{
  "hidden_size": 256,
  "bias": "none",
  "init_std_qkv": 0.0216,
  "learning_rate": 0.00118,
  "weight_decay": 0.17
}
MLP neurons of a small language model. Each row is named by its layer, matrix (gate and up: input weights; down: output weights) and neuron, and shows model dimensions 128-223. Each number is 128 + 24 x the weight over its row's rms, rounded and kept within 0 to 255. Numbers have three digits each. A neuron's up and down rows have the sign that makes its largest values positive.
Before each neuron's rows, "fires before" lists the tokens most often just after its 100 highest values on Wikipedia text that the model never trained on; "fires after" lists the tokens most often just before its 100 highest values on Wikipedia text that the model never trained on. A number after a token or word is its count.

fires before: " |" 67, " Republican" 9, " hold" 5, " Democratic" 4
fires after: "|" 40, " |" 28, " " 15, " D" 4
L8.gate712:102150094146174126109151177143113126103129128156144111156102128119109197146131134073107167122101133110103097146156107125092122103135140094134084112124122142125153111115098161151144159172161138131144129121096162157124111111147129140133117108139108111133078130131110124149122148059116100121
L8.up712:138123108133183116126117125149114120129119125154142146086102111124110126153125103109094139149106149091149163155148118098136169143098090131121154141147157133156086132083146121112140106122146092149158094122123108162147166101123130097125165130157098134101113136147107137104138145100106128149
L8.down712:121106127171104136127150155147107114121083145150111123148137116141121123110108107128101158096145152125163126154138128157124147129117142131136112135128157160191115090111152083092110113115104139131172158139070119128124169117119142162105143124097142114134137176136118138137142113095123090138

fires before: "0" 37, " —;" 14, " " 8
fires after: ";" 46, " —;" 18, " |" 8, ",\"" 5, " on" 5
L8.gate1496:142139115105119146124133128120126168207119120075184115149096122102130121129120140082144123111114073105140143110153112118102167127130121117120160123115157130111109111130129128071139121171110119076111132115107126127127107159146133132172109126121147089120141073100150134123148127133132124135
L8.up1496:110143112141124141136137127104126143160118117136150109113096125129148112119102163126118161137156137154147122111077144190124127147127156109164153189137129093129123153090125131087136185109188120115123132148122125118127082087130100107131122132179163119152096128097167149150161110147142136093
L8.down1496:108098105095124159114134144121123118125102156114102116134111113131131142122133107157103119123110150151156148138122111113122110119158148128089101126162130115137147163097247149087113123120123103154124156104086135115140123144146131096080167143125144134184150092136142145098118149118145134095

fires before: " the" 51, " its" 5, " which" 4, " them" 4
fires after: " one" 39, " some" 10, " each" 5
L7.gate1318:130122167127145186146137134133111111095094111133111138138086175115129129131131084104145107114076090139148150138109110092104116141140169149164131185183149146110169111132115166125160147126146138121122155134162111131122169140145113183106134144115129117132130104123163103129150128132137083129
L7.up1318:119150180103129124123136086102102147111132083107132113079104110105121159118137086121117099108109146136084120170126118148122102164079155146180159123157128143075120106101141128150164164087152160101080120104101135116097135166119135165144125102162117088138142097127154135145114127113129115122
L7.down1318:111127095093144149157175135139139104116145133107157170134104121108176154112155082152128146152132108099120128078137136125152074141134143178122146124150167142113151118131129138106136121110117113115096102163097091109094136095126133118136148130103137129188137112134126123145107161135115127114

fires before: ":" 56, " of" 7, "\n" 6, " votes" 4
fires after: "-" 35, "|" 5, "\n\n" 4, " •" 4, "\n" 4
L3.gate1420:161162134111151157126115140100134126120153118117145110106118093125162098130122157094162158127160117112118104158103075130129101115141109131124133123138177174132112129142117124093155124144136112126121136124117137129121136120119147113121102112150159131136071111130114165145134102120116165126
L3.up1420:131140156132151134123132123093104114108145130142141134118143108125111139134111158090095156112137112133086127083098102142140145143144134135110119091100129166083153110136150147127107142146116108116114146085120150160091102131140165122125117132160144163073119081125107162143110122105132153104
L3.down1420:110130124083152161107120137124125154066100110201128123190127127125110151153099153112103109114156136087067124148110132116140162123156123082099108112167122114104155131192125158108094118129112114137139093119123157118118087161099137142106158183106119160137106119140139114100104113155113102118

fires before: ";" 42, " " 33, " —;" 6
fires after: " " 30, "1" 15, "3" 8, ";" 6, "0" 4
L8.gate399:174114143167125160126160107134146119148128132106090099159092153168179142155114104121147120170157112121120113140106146104133144063141125148125111134146160088134168127109125070142116142119100109132082122146123139148098130096156107171141087130122126124126077121144127092135122141114131119114
L8.up399:141170137156164130164124146095130124153115139106141135123111146147134104126148144150093122130124175151133058123050068124101158158104152135152120137097101114110146150121133110143125134124148151175068137146115138105097132161118087112158079135112158147112135153089121100094125076134131179104
L8.down399:118116143153102119116153134114147130103137093125127120075122132105096136147110110134153109137119135141115139146094125125130095107106159154114144121110170133165124130109175139137138102179120126124157151154132093143100155132134141104135154147154080115144121112116091153097128156159081153123

fires before: "," 51, "===\n\n" 4, "==\n\n" 4, "====\n" 4
fires after: "20" 39, "19" 7, " " 5, " In" 4
L8.gate1032:089109127136147115128127102161144086143163130169121119105162117125084120069134112119160132129103141084143131139135121114138102160117137136129147124144071152104123117127125106116109135147091108129118113134163156130128123134110163121136108135144125113120141137144101120099138142083070159121
L8.up1032:120101140137161109112143108177100092097141136156142131094137101145081139094100126110143157113090150128112158117152103121111095131121114101115136125159103105151134143080149118118116140163097132131190128088130104122095118143105138166145070134131147134093142158148131096123103072121120189151
L8.down1032:187122103099127134118095139125108158138104104120145169155130159076127160109112113116088092111130151127100159158111136122112127188144151115106153126137162116121169159145216157124140140119146146145100086143099122109154176165082083123146156127141110163137066134142145101095128110130134111080

fires before: "19" 35, "20" 29, "18" 8
fires after: "," 67, " " 7, " in" 6
L7.gate996:127109152151149161145125144152123110147132116105163137133137108104147150155125089100085156134107103102111138148120149062120117114167143144177141123126150122167130103102098134117111148122148132150143091096168133101136092094104151153169115090116152122134156138137144110101155131154127161152
L7.up996:129108140120129123125092132132125132085114147128109113162096108087147132094107121139078148187099101090083149111128157107132109156151125117121120140070139103155156159076131119092110119129120109080141097145115177145151106110111136137130118120126166154138116118114141128136152113131161096136
L7.down996:107135114127116056126107124155123160117120135124121131082130071127114117123104122115120130104122104122118143155154167164135138113160129140135153118112108139143141126126125093141145114080141095152124146107112145155135119111140130094097132139137139104123100088149163134100157135140157147135

fires before: " |" 38, "." 30, "," 6, "]" 5
fires after: " " 38, " |" 19, "[" 7, "|" 6, " (" 4, " +" 4
L7.gate93:112142130108095154141110162159112155111070099102153118164159140120137153153150152165167091159139106117151133119151089154080179137157157161139121178099145133077130121125116162115151117132118128132150115132145135125130121173146124106113117116101141100113123115181143120120152121132110162138
L7.up93:132106121084111135138181108154122061116144115136127111133185158134133128150145140149119162133161098141137168141116091118105119082131138108071111166174133150156142134095118173151141125157126151134116111193124100102147127149145105138126088104100155105101136166165149098154116144156079124137
L7.down93:120087110133144130138115119147100132123157105154088071137088132152147145146110122142149050147108096127116070152176131092146103177106114115148105164134081131088126141180082132173139095143106103138124115155093153096116128119143125117148142144118112104079123138120142147161166162129132127139

fires before: " |" 60, " |\n" 4
fires after: " |" 51, "|" 10, " life" 4, "incumbent" 4
L8.gate1027:111158114124169113131136129171155113157120109105147138113121167127115118134107150102133146102144192125145084126169124114096174127151139122174143122097162142087138148084099173112140154159110098121128149115137143118134151122119085157135109115117117110157125150108163089140144155130093188164
L8.up1027:143128162093126094080135149140112126121110110142085100128092145108172127139160156094150142140155043118134158113152120172132128153134094120095130138170098148185159145109130166178137136117119161131155134146110082086146173119133132117114128129138126155107162156122110146136146153145081127113
L8.down1027:129144182115113133127110142136121152127112168122155182083140125112154113145132122152086114083142110152102125104119136172129123111118117113091102131161097114104123171168105137118113133074152162138131165122109167102194153145107095103097180126104171117131121088173132154123094148123145071109

fires before: "%" 24, "." 20, " (" 7, ")" 6
fires after: "." 51, " " 17, "," 5, " (" 4
L7.gate730:128129112123146146152115141156130100121124101098127156163130130091146143104104110111169133109147104128135120093173136133125162134156140159111116139122121150136125122147102129110172164125130125132079117198131163136128105096131120135133144100116104101129132151171125109117138099129155146180
L7.up730:153159086115139157126144143121142100106110110144132131138134136164132153154057132126145127133071074135148129118112135145106104138107125133113112141125141074163136113119129141102152099138100160114125120120183168118134123098120123108130131131151136130097134131180143107136138123135114138152
L7.down730:094151125182089139153111135142143158130101165109145079145121104106164113137094147144140147096093121139128138163113056175147111155129133170109101147159141151106158149190149161147096127150154105164086111140136123091102138114117161143112125083118100168132103117091172147141131136138162117127

fires before: "," 50, "." 8, ".\n\n" 5, " the" 4
fires after: "19" 59, "18" 25, "20" 11
L6.gate81:147111079106139167116129111156156143122139139162140070108152083148144110125114142131120165144112138126126139121145116089157128171116099097122173130134106138133104072096135111111109157147119173134128063112099171113102107159140132106098088088117127119104131128099129135173118137163124143103
L6.up81:127092106117145102138086111096190163093117129134155176136116088114148165090086157104133102163118128105144093137095140206107138101158123135119094119140206146151140176127112109148168139125124115109143111141130088102146128142152166155128090161135141126123110121126128097162136112157132110105
L6.down81:114123105171163126146095117155108155157101113143152113133126117127137141156153113146091111163094111160165169122175111115161152111146127159107159163140106113106118107105215114111150146121120123126125162126137117122130105099135121121128097121086110124149111135169140139101134099085127113128

fires before: "," 22, "." 16, ".\n\n" 9, " to" 8, "–" 4, " |" 4
fires after: "19" 44, "20" 20, "18" 17, "17" 4, " that" 4
L8.gate115:135109108168119126091155122152139124065165093127101127158111102134142086117114076124142081109091153092154143146096090117099123085150101163125123164160147148140125131146131177103134153153116105113160107105125127151145128151101109118152061158109103074157141122168105131131145120133143111157
L8.up115:116134113144101123184082131136149133110105152151126147078146112123143121114140116140142134144112109123165124145129143156124143070059087129165098126147160098112135174082129149099106166142131135118102120161120124098104092127081163180121178125103122110161123124093145082096133116099105130129
L8.down115:082127112121133131141123153124180123109148107115077119101155099174095135097108132133118123101177151157130173122085108134104097177121141093093140152123138130136162092143218144141184155132131076151151129131100142110097176137117141099176109139172152148140103095162143121157143101137124122175

fires before: " |" 43, "|" 15, " " 12, " |\n" 10, "1" 7
fires after: "|" 28, ")" 8, "3" 7, ";" 5, " |" 5, "10" 4
L8.gate742:140163120121119121110130104169099092134143113133120142110150148131135113201137130087173078157100128132112116141136168139117127112107113145125142098127079151102127111098108117072157118127111110152157127152156085134154125163178113170126126094136097108104162157139084122148133100151137101175
L8.up742:135137133137127162110164146132115136180130138136166122144123116138113126135132146101090099139090093112152162168136096142132162113138106151132145114160138124153138134104130124149134133185146137156147149114143116095132135118076102099137096084189096127153100132140121109123088115148117130172
L8.down742:114100131158153090118121140160127131128181121147121119112118129135115154130109189121164142142153117098170066118126132144142131107154124109080124168115130154088165150141178156106118130153090110120133108131091065113102150087141141143106131171123113090124166036134118111077151117126133130129

fires before: "1" 20, "0" 16, "2" 10, " |" 5, "})\n" 5
fires after: "1" 21, "3" 14, "2" 14, "0" 10, "^{" 5
L7.gate1440:123124140149151135172125132133118123141149119120133160105108120159112144124131136100159113158156131108124118138171151163136127118130117061117125112092148141164147081157089094108142094069125125127139118125166144114133179150091126202189070151131180101122143088117075151143107193136123126120
L7.up1440:105137116092134160138139116117113137140137139131124159106115161122132138153111155155144113122163134159141150119115117116141148181110178163151126114113145131094126091139134151116149108129127104089144126139142097110130104137090134143092154106130112129112091147061132152099137103134123126116
L7.down1440:150152125142163159134159127153142102128107097114111140127092127155138105146105109125130144134141159132159120160100128131134140158123121129142154096176076132124114102089128146149104145121128132148111148113140122176118155126142140139137107114147098119161117184095129129115159099136099151119

fires before: " |" 30, "." 13, " |\n" 9, " Set" 4, " " 4
fires after: " |" 42, "10" 15, " " 7, " Set" 4
L6.gate1472:135121150149169096158151151099126102157141104133192115147157111165129092134126154094130114096129175138105120158124127162095141107125132128136120135129113131147149119146118148156134146167075151140121143129136138114123138119145079157147105084101145149132142158129099141122127124131111131100
L6.up1472:118149144090140104134133123115141137119132121144090104152142134135124136162126085128198141133091117136113147122111153129138108121106154151147060112123118148129096151143116113124156136143102168119128141146154079152140112143101113145116128073196105100124099153140112165097129125104139108107
L6.down1472:140138156129180157136114167106128135119111090087123099122108128150161114120160121113135118108106126132145168093156155100128113136116139073104131146144123118111121127116170118137102120077145140130142143114081133077103152094127123147146145157118169134144128114089157105097129113121158103100

fires before: "19" 30, "20" 20, "5" 5, "16" 4, "3" 4
fires after: " the" 81, "The" 5
L6.gate1350:140053105173104145175154128093135122154155138133139127161121118114129129129121123106110150125153136160107181087135123127132144108134122117085109109149171146146145152132123155160143107181075169114157136129112173149161147133115131156133158111115120098160124140137165143161125102105111127096
L6.up1350:111136094126097105090140125149153123126085143128116123134131103134167160153138163132127132138109107145107156131159059080122116101138101117128140212159136156126104149119138127118111116130124176158132101123137150113134125109129132144129092128066156138163100125167140151117096142169141163102
L6.down1350:111163184136130149133160134117114123126149158153131119134118126113128109058158095135094099125132122116113094131096163170112124116110128126136108096121114137180145136091118105146140115133150155111108141187184062125097114101140182142141170108118151152155155138099097103055114098121107132147

fires before: " |" 66, "." 7
fires after: " " 47, " |" 28, "19" 5
L8.gate1510:112100128096154102130108148126140113118130108140146144163071098124123125124071087132149127122099130134126119124133120132047152150126114082116163153135134113123135112128132130132150109153131108088103097151109112124117090137147111109125176123110131114086125135131129112170125131129131129175
L8.up1510:182128126111129104108115116132105094134114096112146166167131127099153123140144149087155131113123145108132078162140139122117220117129102099111117117127111133113146123158137143071135123139110104117120150098140135151108113175134119128158133137136137110102099120095158164128163161121121111132
L8.down1510:160121099118188113113132169132153108133099130136089127108145143144152127133108109135135169135169085147134121125163136096153092106130108127115110139173112121140142111105192175105120152118118097125124122137117127112135168109120139136111165176119146151124153078103135151145120124116130096166

fires before: "′" 24, "," 23, " March" 5, " February" 5, " September" 5, " April" 5
fires after: " " 62, "°" 24
L8.gate539:113122154144156144141131117157139118131139132132091151121106116140142154130094082127105099132157137147071142169130120106121150133128119096173115134139121135122140149120122107129146126098084125103095125138138173145166122158138155063139144115133084074143125125130149112115170102159095166135
L8.up539:134138120132112143163096117106047102160156163074128110132112148103188121081152060115165088113157153159142122122115143100121141109165119118162118123109105113115131087171132168103142147122083099150071120106126128151154142157131135122104113130127124072106141126163150178103182163098122155148
L8.down539:137144149140112108109160152119104141098100117135085127126127142131140116114066108127120141085124106138136106120123097137122110079146140144104124093162136103098172117141199135106138155157112097122158096122102121154143112144179136103094105138125127096087154135124122171153137147132141167141

fires before: "20" 24, " |" 22, "1" 16, "19" 10, "2" 5
fires after: "|" 75, "-" 7
L7.gate585:135134148137150135143096166150084098113107149118147132102129101199176144143124135127146091163091160109191123152149157147112114111152107143136124142132149150104114138085109160149140134095153114155127120068146135134151142128144154124177130118148126128093121163154096086121094103163109142114
L7.up585:100170165138149113094104120161121121152126110136171154126144095097152111118125085157131153120098135145121155164159138109111115096117097094087148137104151122098121072106125159089118122132092145137121167090124103145178108109059165077108129121120160139126137174164127137129149099128131146153
L7.down585:128068116115112117130121155127108108081166121169122120099134125101130074123096167129145137128129098101133150159073143108108154155146152156135093147121161104114172166118130086158110101112147145128116136132157125128111138114136132106166127121138101154139080144129125182147081074097116125153

fires before: " the" 42, "–" 7, "," 7, " its" 5
fires after: " one" 23, "19" 12, " some" 10, "20" 10, " most" 6, " each" 4
L6.gate611:137106105099113086147125127125113120112087123146120139091091096107141182149106103130114118127116126127126107127117125142113143134106114129125099157102158166133084110080103136104156165129149145096111141151127137130158134150112133133118071118163143124170117136124145074143162151109092117150
L6.up611:153134090118157117132112123102107139100094165101127137131109107121142168112121106138174088080134116127158073127133109120130128171136169138141136129145110119114158072086131132117136115149140130140117115118116082107128109127147096169178160099093148107100145096115178080122115183116140099116
L6.down611:134136139166120155123134135106122170077150110153118106088117141141191122082130121063102113146149121104123103154116129132143098151140124108145117135142132094153102105123099171084110124125097124117110120140118128107106134148115090144141134139164151140127091102128091149166152107155132118092

fires before: " the" 54, " its" 5
fires after: " one" 37, " member" 13, " Kingdom" 8, " each" 5
L7.gate1416:128137161143086115100147149121119153124117114139119159155125141124121127100113115130136083129106120109118098141139061152117102105136067098152112137194112127139118129128123142168172102145109121112164124124136144149158117149093122084142084159169156127127129088116163136130106181119092147121
L7.up1416:130116126130111155159133138125151166145105074108122154102098158161166119150098174110141091118099105134111103141151112130118138106099124146120131137102172123130123145140113152141153122130145149129091127155143101100111153121110145087135100143119103094146139104096125075107132140062121111148
L7.down1416:067150103145101130096152128125121118161128141168139124097155150159118103115133097075170145130145093101146120140132164096100161117131139163096166113156148095113095109104128146073140134129131108143101134110125141130091130125129087122101141088165135136091103117077149139169132105175071100100

fires before: " the" 50, " its" 5, " these" 4, " them" 4
fires after: " one" 42, " some" 7, " each" 6, " most" 4
L6.gate1089:162142124120165156104098133103138119137094115082140153119086148108136154144130112098122138107103161110110121110124111129138143144090124137144139146155132091140106041119115149147155118109127172137100097090096130141120148151113120116125123121129149126117141136123120121140134173136154130155
L6.up1089:138157136132143106177160133135085089118107112116159172180138110149131133118131144131173121095122082163124098129131120190101132115120185116129109148141172158102134072131128141131116127137150119131112138133130099115121123120118105147117117118056087126115126150177124133104125189126104092137
L6.down1089:146127130137169131154142090134107137131113133113119110089137131102174100109154083143127151154124132118155145081094144165110111147094138164122138127155131090131135141146110112126118131114103150147118115119148120173104133135146179134108113119160147125132101095144130129159131097143152120113

fires before: " a" 35, " an" 14, " born" 5, " American" 4
fires after: ")" 27, " is" 25, " was" 4
L6.gate793:142128133192137123078144137148143150147120161139149157133117127105157127174097121134080162177108134162095144133156130144135133132120123139112168123160134121125126127100096137144161166141129126134130110140133112128099117121102123118115116117120122116170111150100119143092117086140126095138
L6.up793:118111128114145118131135116136117173141162113135113122112121148112113079095071138173104149141165144132105159117088157150137129170144167145107171136155115141097142148085102124086123102158074076102118128107144120117141125137119072139154126134096093114111101097136158115143079125108123143138
L6.down793:152113086140201092149113111144146126117135116114117138138114109140131158118158169112190093092119084134097078113138146123113187143155126122103101097144114133129118110123094125129191114088173167126067111140127147098092136121136101094111093139149137122127142156126128121122139131154161173166

fires before: "1" 35, "2" 25, "3" 12, " |" 6
fires after: " |" 38, "|" 15, "2" 5, ";" 5
L8.gate581:127172158117113138143172159145109134136165118155116127122146136119113197152104162128113142105134126114170129154166085142101152096124135118145091068132164132112091117141091140153150197115107096119152113103126109132141140108143172107086138123080138097153120130150128150128108134091120168179
L8.up581:120162158148121062146138094142104124143168120120116138136108128112105122110141083110097088149119160133171165120121159117113113116118144110177106138114116133121142128102169155136183144104144099116169089117134162120165124130154099121121135144120094125141148113166138186144131125107124129107
L8.down581:140120127123157095153124100148150146115127125131075127132200122104094132114102179150099104103171135117153108114118140110108147161146122140182147165106147127088134128131099114132146129125108148126131101102166111121085115153132152128132077134175099143126102140106125099169120124132153133136

fires before: "′" 39, "″W" 19, "″N" 18, "°" 6, "″E" 4
fires after: "′" 41, "°" 39, "." 8, " " 5
L8.gate806:145152137150139120124118107132135137141127178115150142119099125113118136140086149137131105123137153088116113146163133150133116127163095131120109170126116123159119138107123150117115128149139093142138126158134102110099159135071121141147165096099112145101187092131145164143183184141131118142
L8.up806:098126142079132129170145127116108118129154121159134119115116134134137110139132146154123188101099108144134103128130138079123106133113141136114147145107103153116146111096138104114159103152152206130123120117143144176139099157111153124102128124120101103125148137137149132135104107130140174106
L8.down806:149125115149146087124143143132102140112112100130122161109117122104120090106112103108116103145151105135136066116124151138165152125141082107124097096172116136126140148098211162116103147137123135128060149119103131126137113130136149116155097119142156168128133097126082135125140144081130146107

fires before: " the" 46, "00" 4
fires after: " one" 33, " some" 9, " most" 5, " l" 4
L7.gate242:124126142116130166127132080110139153135114102094167102135145132145159161114119123119158111090102124138122116097136123124116120154116129112075140140127134142120154138093094142103129148135134142095120076116123166133169131154109132078170157136135151116131166124113119131153114098114169117137
L7.up242:111139134119139133116135111067103159122152112101149104121102113152121122130151147135133116083121143146109119129166118125138115136073126127117114087085139158142135124147087119085145159117139146119098127119116146134147136131123118103117147103103143118141156092164115141125124134097133104071
L7.down242:116157120139061123122165130128115177125112118114154094156093149147144125110099120111138146103138099137083125164132115110107155130126134175093132191116139125133078104109119095125115103170150153115085120180132125080111177110093057088151137147167139074171120125095152111130148139157128149123

fires before: "20" 48, "19" 13, "," 8, "18" 4, " was" 4
fires after: "," 25, " January" 13, "20" 7, " September" 6, " February" 6, " October" 6
L7.gate665:089177125135133145127127121161101142133126098146124166132147124084167169149118101099099119124101164160131150102096129093104156105177109075145127131137163131137128172112112179148115168128123162132126090108141128141150102148137167154146078112135121120138147089157089121123128145181109165087
L7.up665:116121124113117119118146139146166124128126114149112106151158098153090127132146134117106122126118089151127139110097152193156096134136184150141143109139146166115128138108122062136101155123099179138097104139135165144128134073111159084130110082171155126134088149088133130144104089143155142119
L7.down665:116131126126140082134069108144216140120110128122164119117098106135086159134092076114155148165176119114065108123152139101145142139127155085102144125126115130118135143150107106144115124134193133097128129133132117137091149115125109129119126126123126146151120104090140114101112115133092126136

fires before: "°" 19, "″W" 15, "′" 10, "," 7, "94" 6
fires after: " " 30, "″N" 20, "′" 19, "°" 10, "12" 5, "11" 4
L6.gate754:165141153130146141185159098071085118129150159105122194152120146112126127130116102111132137139135152129125136138093090124115116104119182099098142135102152154136154105119113154106142140102112121145107096129141156143149120076101147125135119134130128118111150156136080118161150132147125137159
L6.up754:149177149175132157147129141156135176107170150094110125136167138112133139126135143106110160123104079142121108104126138180146125117137120087186101164070113178114143115102140094160170134134123164145103083185111186139128118125138130144095165093120123138137172111147156142157097105134117131167
L6.down754:133151123134137074082100110117156112121133158132119076130096136133111145109128098138157133150150143098108128137123163114127130163113127148102107154092187140086105115102150165160127157113099121121151176136162119146109104146108129098147153127137106124116129101105120083206096141143130143141

fires before: "20" 30, "19" 23, "10" 6, "5" 4, "18" 4
fires after: " the" 88, "The" 7
L6.gate1208:103131075149137105120118160137106119130113128137112147131125134126157155114127119132106124130153114126106121169155139128132148128158130104106128159146141132140188089108113138136135112166112100145138158114166103120123135144147155126165074151155110094145131137128135136121145141118130104139
L6.up1208:109117110149131143101116121128131142142165124124114114108126119111148100084097149144124160128069128136141128089122095122137129105132121113138146144131113110083167084108115178086111138100114065160117150122123145157146128127104131119158127148129129121147184140161134156117116141114095106122
L6.down1208:178161137129173079172153162105143117171171147080155144151117103148095128153094114074166142111132117134096125190140119088141163146134135097144139116112137123156138098124143124134139103137138135124157129148116107129079113132116086097173164150087140142150167102141110137134178106098119110146

fires before: "20" 32, "19" 19, " |" 4
fires after: " the" 22, " in" 22, ")\n" 6, " of" 5, "|" 4, " In" 4
L8.gate416:089148125141147108110147132140134153103102098149079127135132079123115149109152134132132125171131148155096153126131117114130136139121157156130137151131145152054142165115132149150140160133125181141135097135159160108138110147175131157132077086143140147158141147147104119165150099160147139108
L8.up416:136121118106145120162156152159107080161129125086110135086131111128165150134127152119165086180167150151137152132105117137148101079131092145138142107128131122118157152141125148085143159139091131106107152101156126082152082119116145123188066076109156126132154121107118126161178119190115125094
L8.down416:125142125116136114153102134130126133087136127151044120113159157120127110115095174147148090169136168117158146162134092155133137138122154125122109141127120104149131117146101111152101103114108111113137115141168113174119137138134156177127133156136132172142146109112153134136098092084117120140

fires before: " |" 96
fires after: " " 77, "–" 6, " |" 5, "4" 4
L8.gate225:127117149136142118100123166135147101094098128108177110144168090108165147105120084100129101132136086137121159121151125127134204111117096123100110126124131136143127117119120167125136056121149084082140151067159132128141099186143124130093090094133142132124126095144173076155127163102133137146
L8.up225:110106137126150147111148106130134142110110092141105070137119139082106093120106131108134150119148119129116131171107150126124117135143154115140147159170142164046162130162131148138155122184088143136119112110118158098161132124147164158130142133145166133101115130112145131118121115123117130155
L8.down225:097159098108174185106124174124134133172140081096170125149130109130138125144080102104096129093120128124116102123129124103088097121130111110155130148151132129097132119123143155082129120109142116172117167107118138108143125133149164111126140190035103107100136083131117139131074146154139095168

fires before: "%" 28, " |" 20, " m" 6, " (" 5, " points" 4
fires after: "." 91, " " 8
L6.gate1297:125121150146112119154149139158130119160118134115161106170141145123146175147091092125135106109115097165098145104165124132107145120120141132132147145161133106151121071150141130126102170163135086118116077148128152115109123104122100104168125146135151143114143103136143128128089137167162149155
L6.up1297:135131129148117128152132098163191154111125123147165117162116117127132206108122099118136150081120098139101113130144120158113136097074165129132111151168131123164172098170117091130159139132108128129095160121158134123061134113113134131114134124131163134107123126150158125098102133146170166152
L6.down1297:133103074101144129081190141107130115091125156136123108170126130115132129108100119155200104137108101127157097103137138163127110136111136164136110133129053113115117123155142087112173140130108129136133125147127138118112145128120122111095103122081107183110126126130169154097132099145150109117

fires before: " " 47, " −" 7, " |\n\n" 5, " |" 4
fires after: " " 50, " |" 16, " O" 7, " –" 4, " to" 4
L7.gate1122:113140157139173122114144136108165102126141155141139141111160121146172143128107144067160139131140136139152126117099128127116165122129128098105096122145147168166112153130111104139116117126115118123094136145105145094112134091082140138124159118102166055126120162075145103145130076127142139145
L7.up1122:107146088181086172129087081101100160133107160157114131126120098142128141120110153109112139134171147139112144099093113129149113117082166141103128148106070123140092125151120141116117088127131110141152095113128177126119168071136142153107153125138154092134108123152167142106140142081136128096
L7.down1122:123121122113130098141127108113110132157189136116116094159121142126116156145133112136110062142147136115114149109129165183150112162150133097107111090150089116139145121161130152149191141084117174114110123101095114126152157138144116108147155125089105131168096121128126101150156186117162081119

fires before: " " 41, " Republican" 10, "," 5, " Candidate" 4
fires after: " " 60, " Republican" 5, "|---|---|---|---|---|---|\n" 4, "|---|---|---|---|---|\n" 4, " |" 4
L7.gate823:113146164109128094119159113143132110112124090095129142172137114067163129122136156124136146130184105156134149132149117194103174106105153151107150115102136115142130151141107144119161158103173107103139101162114139146098117171125127101130123136132121130149127128121123114187141100158113129151
L7.up823:126146094123160130122157092119141137154146146154155124153133118128121158126097103138131149119165081109129110101146177108088090121142115143162077101127119135115076118136125112174122155169148173125121147162145148146124114118134087084158166098095190148127083118138117156145097124111093164128
L7.down823:140144091143153172114088170104118142141139153127127158163149132105102134160102151160101121109112152117145138147095166144130137116142144174136149141108133111098145127092147175143175125163119055108140141120136158133136076105137125131144137144108126143141158125097108147123134150099102150101

fires before: ":" 68, " " 6, "," 6, "\n" 5, " (" 4
fires after: "20" 28, " Aj" 14, "19" 14, "j" 5
L8.gate1083:135162089121121149147151108139146155063106131150121143097163126155121095082125099109105131128133129125132160121153142145183149130139084163133149144120089137140121123102139110135103174126135138124139095131142084159142119144110099119140106133155115169111122081145161129138115068135160121129
L8.up1083:189107084178145175167135098143085138092102140108121151154120117113143172133100111157119135136132130136124148107162110143152102096121184146131088143131132127165128091095144105087140123134152128131163139137145092113125123116129134188151102107139129139096155121128078130099100139150160119138
L8.down1083:104133168114162089141134140091117114164129132150106144114131128141113142085154098130151112144150139120104135134143119122085080091164123115130172114085108117108168110096176144096131126087098116152127142113082141155171165116155142101126159200117125129122156100158114162154135158159103118128

fires before: " " 49, "5" 6, "." 4
fires after: " (" 42, "46" 6, "c" 4
L7.gate412:144152175096134166104140125149163109122112129105186151125099140133122128144139124128162127112141101115090134137156108132103157160158132112136118126169135147113130128133112163139158125116116147081143135085123138164126099144104173137121141082084174126148137110118135142142156154148147155106
L7.up412:132136175139121140166162109108119138137149168134166144104126106166109132127152132159161141136122096098132098153159154130149114111183118096158119139111092157156139165150125126116113121136112163101101119111121158133148142135108149108135193150088105160139101146102133141122154145121121128144
L7.down412:153108134129093124175121156141149131100132098102104139120145113132157136155160107139143090155124123115112116143156073138148147131151132104122122084108138126131175145106133108120147104101071105137114078163140094138118092141119095110189133128152186146103148098148113100127149152109173045103